config.yaml
n_layer: 8
d_model: 1024
n_head: 8
n_kv_head: 8
head_dim: 128
d_mlp: 4096
vocab_size: 32000
activation: "gelu"
norm: "layernorm"
norm_place: "pre"
norm_eps: 1e-06
positions: "learned"
qk_norm: false
attn_scale: 0.0884
bias: "none"
tie_embeddings: true
parallel_block: false
init: "normal"
init_std_qkv: 0.0148
init_std_o: 0.0
init_std_up: 0.0148
init_std_down: 0.0
optimizer: "muon_variant"
lr: 0.00772
lr_mult_down: 0.7
beta1: 0.95
lr_head: 0.00661
grad_clip: 0.5
warmup_steps: 200
schedule: "wsd"
decay_fraction: 0.561
decay_shape: "sqrt"
final_lr_fraction: 0.02
batch_tokens: 131072
seq_len: 384
doc_mask: true
train_tokens: 1357000000
steps: 10354
dataset: "wikipedia_en"
MLP neurons of a small language model. Each row is named by its layer, matrix (down: output weights) and neuron, and shows model dimensions 880-1007. Each number is 200 + 40 x the weight over its row's rms, rounded and kept within 0 to 999.
After each neuron's rows, "raises" lists the tokens whose logits its output raises most directly, leaving later layers aside.

L5.down145,188,199,132,246,299,207,132,245,99,113,230,164,153,126,146,211,195,185,222,168,242,189,237,163,229,247,167,180,232,141,188,220,188,248,109,163,228,211,150,253,195,154,222,209,243,203,239,175,162,183,154,163,168,220,220,188,251,106,232,114,236,191,205,150,208,107,161,242,238,215,167,197,200,252,199,175,232,168,158,176,234,150,251,194,155,231,145,185,195,197,234,148,133,224,183,203,142,228,201,247,177,244,180,153,233,199,205,158,158,207,176,236,239,221,211,177,213,217,167,195,194,144,242,247,171,206,184,162
raises: "ally", "ary", "o", "ale", "um"

L5.down538,246,157,227,133,146,257,149,205,194,231,245,199,224,184,190,227,194,201,112,231,234,162,128,181,198,169,149,145,253,231,171,288,195,218,250,249,159,137,147,156,199,184,158,246,227,236,253,273,133,130,200,258,199,140,213,145,232,269,244,169,262,143,233,203,160,247,229,199,211,252,208,157,265,151,221,226,262,262,213,213,259,183,208,228,182,211,189,158,198,253,227,232,204,189,222,211,198,182,209,196,181,287,240,169,206,215,165,227,179,161,141,198,162,215,167,153,154,233,232,221,117,135,212,246,192,155,182,251
raises: " category", " symbol", " genre", " style", " concept"

L5.down1110,162,195,187,124,178,137,284,245,133,151,223,286,180,169,228,197,225,150,191,160,283,207,152,251,243,165,129,187,201,170,226,230,255,184,251,147,206,75,149,271,215,242,264,181,263,252,208,193,143,181,241,177,174,110,198,175,181,234,172,185,226,182,182,232,223,233,218,202,290,170,282,213,196,262,245,203,165,165,254,200,192,199,287,158,191,209,254,229,134,220,175,197,161,129,150,151,222,208,180,227,214,220,208,177,222,240,233,233,205,194,171,163,144,201,189,260,220,189,219,184,198,202,217,139,156,165,180,216
raises: " year", " month", " week", " Week", " form"

L5.down1909,162,217,224,193,260,222,260,229,140,146,186,209,168,202,236,155,95,163,224,128,197,229,159,190,206,185,159,157,193,204,227,197,162,281,179,277,221,164,172,110,252,186,211,209,251,165,146,115,231,189,234,255,246,212,251,222,196,183,205,205,211,201,226,142,170,184,265,198,160,180,245,155,172,177,142,118,226,125,185,206,207,211,169,127,165,131,194,139,213,152,184,196,158,141,172,183,190,186,182,245,194,244,278,124,211,193,212,151,247,181,167,193,208,230,306,238,206,238,144,208,179,215,175,239,257,263,269,257
raises: " built", " produced", " performed", " played", " created"

L5.down3535,247,150,214,116,247,177,168,199,157,178,221,176,212,165,125,183,245,216,240,188,226,182,259,197,183,186,179,174,203,357,193,202,204,155,200,212,251,283,245,211,232,198,232,186,173,155,193,178,144,209,179,223,186,202,177,155,230,223,195,227,209,151,201,172,163,200,227,170,171,93,105,173,211,246,213,182,202,180,136,220,179,146,206,166,122,208,191,130,138,216,239,177,306,218,219,294,160,167,143,170,256,125,233,183,179,236,233,158,354,237,174,213,184,183,221,188,189,257,219,274,196,184,231,174,186,179,192,251
raises: " René", " Jonathan", " Hugh", " Danny", " Marcus"

L5.down1806,232,243,189,144,95,184,234,152,185,209,187,160,175,196,212,265,153,221,122,221,205,166,146,74,142,242,190,169,273,173,197,224,170,229,275,227,172,65,146,163,244,182,176,254,174,153,245,207,126,194,259,228,250,292,171,189,293,240,145,213,256,135,198,124,199,205,217,244,272,217,210,290,264,164,123,237,187,177,195,192,236,240,206,257,214,224,174,202,263,233,269,173,250,239,189,265,216,180,194,188,190,283,173,153,226,299,97,263,196,223,221,192,184,146,146,258,258,272,201,185,121,125,243,122,231,153,220,209
raises: " case", " experience", " story", " plan", " tune"

L5.down2863,253,174,222,238,159,168,219,156,185,265,226,176,155,207,168,199,202,157,210,233,149,164,230,172,246,183,173,126,112,184,147,200,148,214,232,288,187,169,134,218,58,153,202,203,164,125,192,228,146,201,148,183,173,185,257,101,147,210,197,239,173,203,245,228,213,166,199,196,282,155,129,165,260,204,201,271,212,222,93,176,224,125,229,219,221,214,200,188,233,220,161,248,167,183,172,248,135,191,165,263,247,229,184,240,172,205,238,210,267,232,193,237,162,224,153,231,195,209,218,215,228,188,257,132,207,118,227,137
raises: " studying", " to", " using", " interested", " producing"

L5.down2271,178,140,260,208,241,195,303,214,249,108,156,173,225,165,97,180,223,294,228,189,215,191,174,218,57,260,261,219,240,255,186,184,180,112,192,233,152,146,175,118,163,200,187,205,182,180,212,182,290,191,215,168,162,197,209,241,162,253,214,275,205,206,138,186,237,221,206,182,164,290,202,260,185,188,160,138,119,156,215,200,180,244,163,173,210,270,126,170,165,197,174,191,253,162,172,194,166,173,140,193,226,183,204,246,87,203,265,200,182,168,168,223,128,188,112,131,182,212,183,286,136,206,258,231,177,248,194,245
raises: " throughout", " today", " within", " inside", "unless"

L5.down2462,248,213,210,213,216,146,216,199,167,106,204,181,165,238,190,216,195,160,133,202,224,239,234,243,179,250,142,191,121,197,197,227,226,110,213,234,162,140,241,207,213,263,235,176,168,238,197,198,143,167,262,258,148,209,205,137,231,219,231,195,107,158,197,212,192,224,227,221,224,149,220,222,214,198,217,213,212,263,201,194,207,85,156,192,211,180,228,163,148,209,248,109,247,148,212,185,139,218,128,229,243,270,198,115,307,218,106,174,133,242,186,180,190,167,255,124,267,208,214,180,203,170,215,195,175,192,201,246
raises: " next", " near", " off", " on", " 500"

L5.down3824,282,211,163,221,135,188,184,122,212,265,214,239,152,176,134,234,182,250,161,257,220,221,216,211,87,281,195,206,232,199,233,243,209,253,200,166,176,147,198,226,195,130,182,202,158,200,213,186,213,188,112,229,213,223,267,171,258,238,196,228,170,154,196,229,180,134,220,154,175,230,98,196,200,215,206,117,186,326,246,203,190,184,208,185,170,160,257,153,143,177,187,124,198,214,209,160,192,155,257,288,230,164,199,208,226,193,186,135,241,156,198,233,123,168,201,199,240,180,177,178,221,186,134,195,183,306,193,225
raises: " England", " Australia", " Scotland", " Sweden", " Philippines"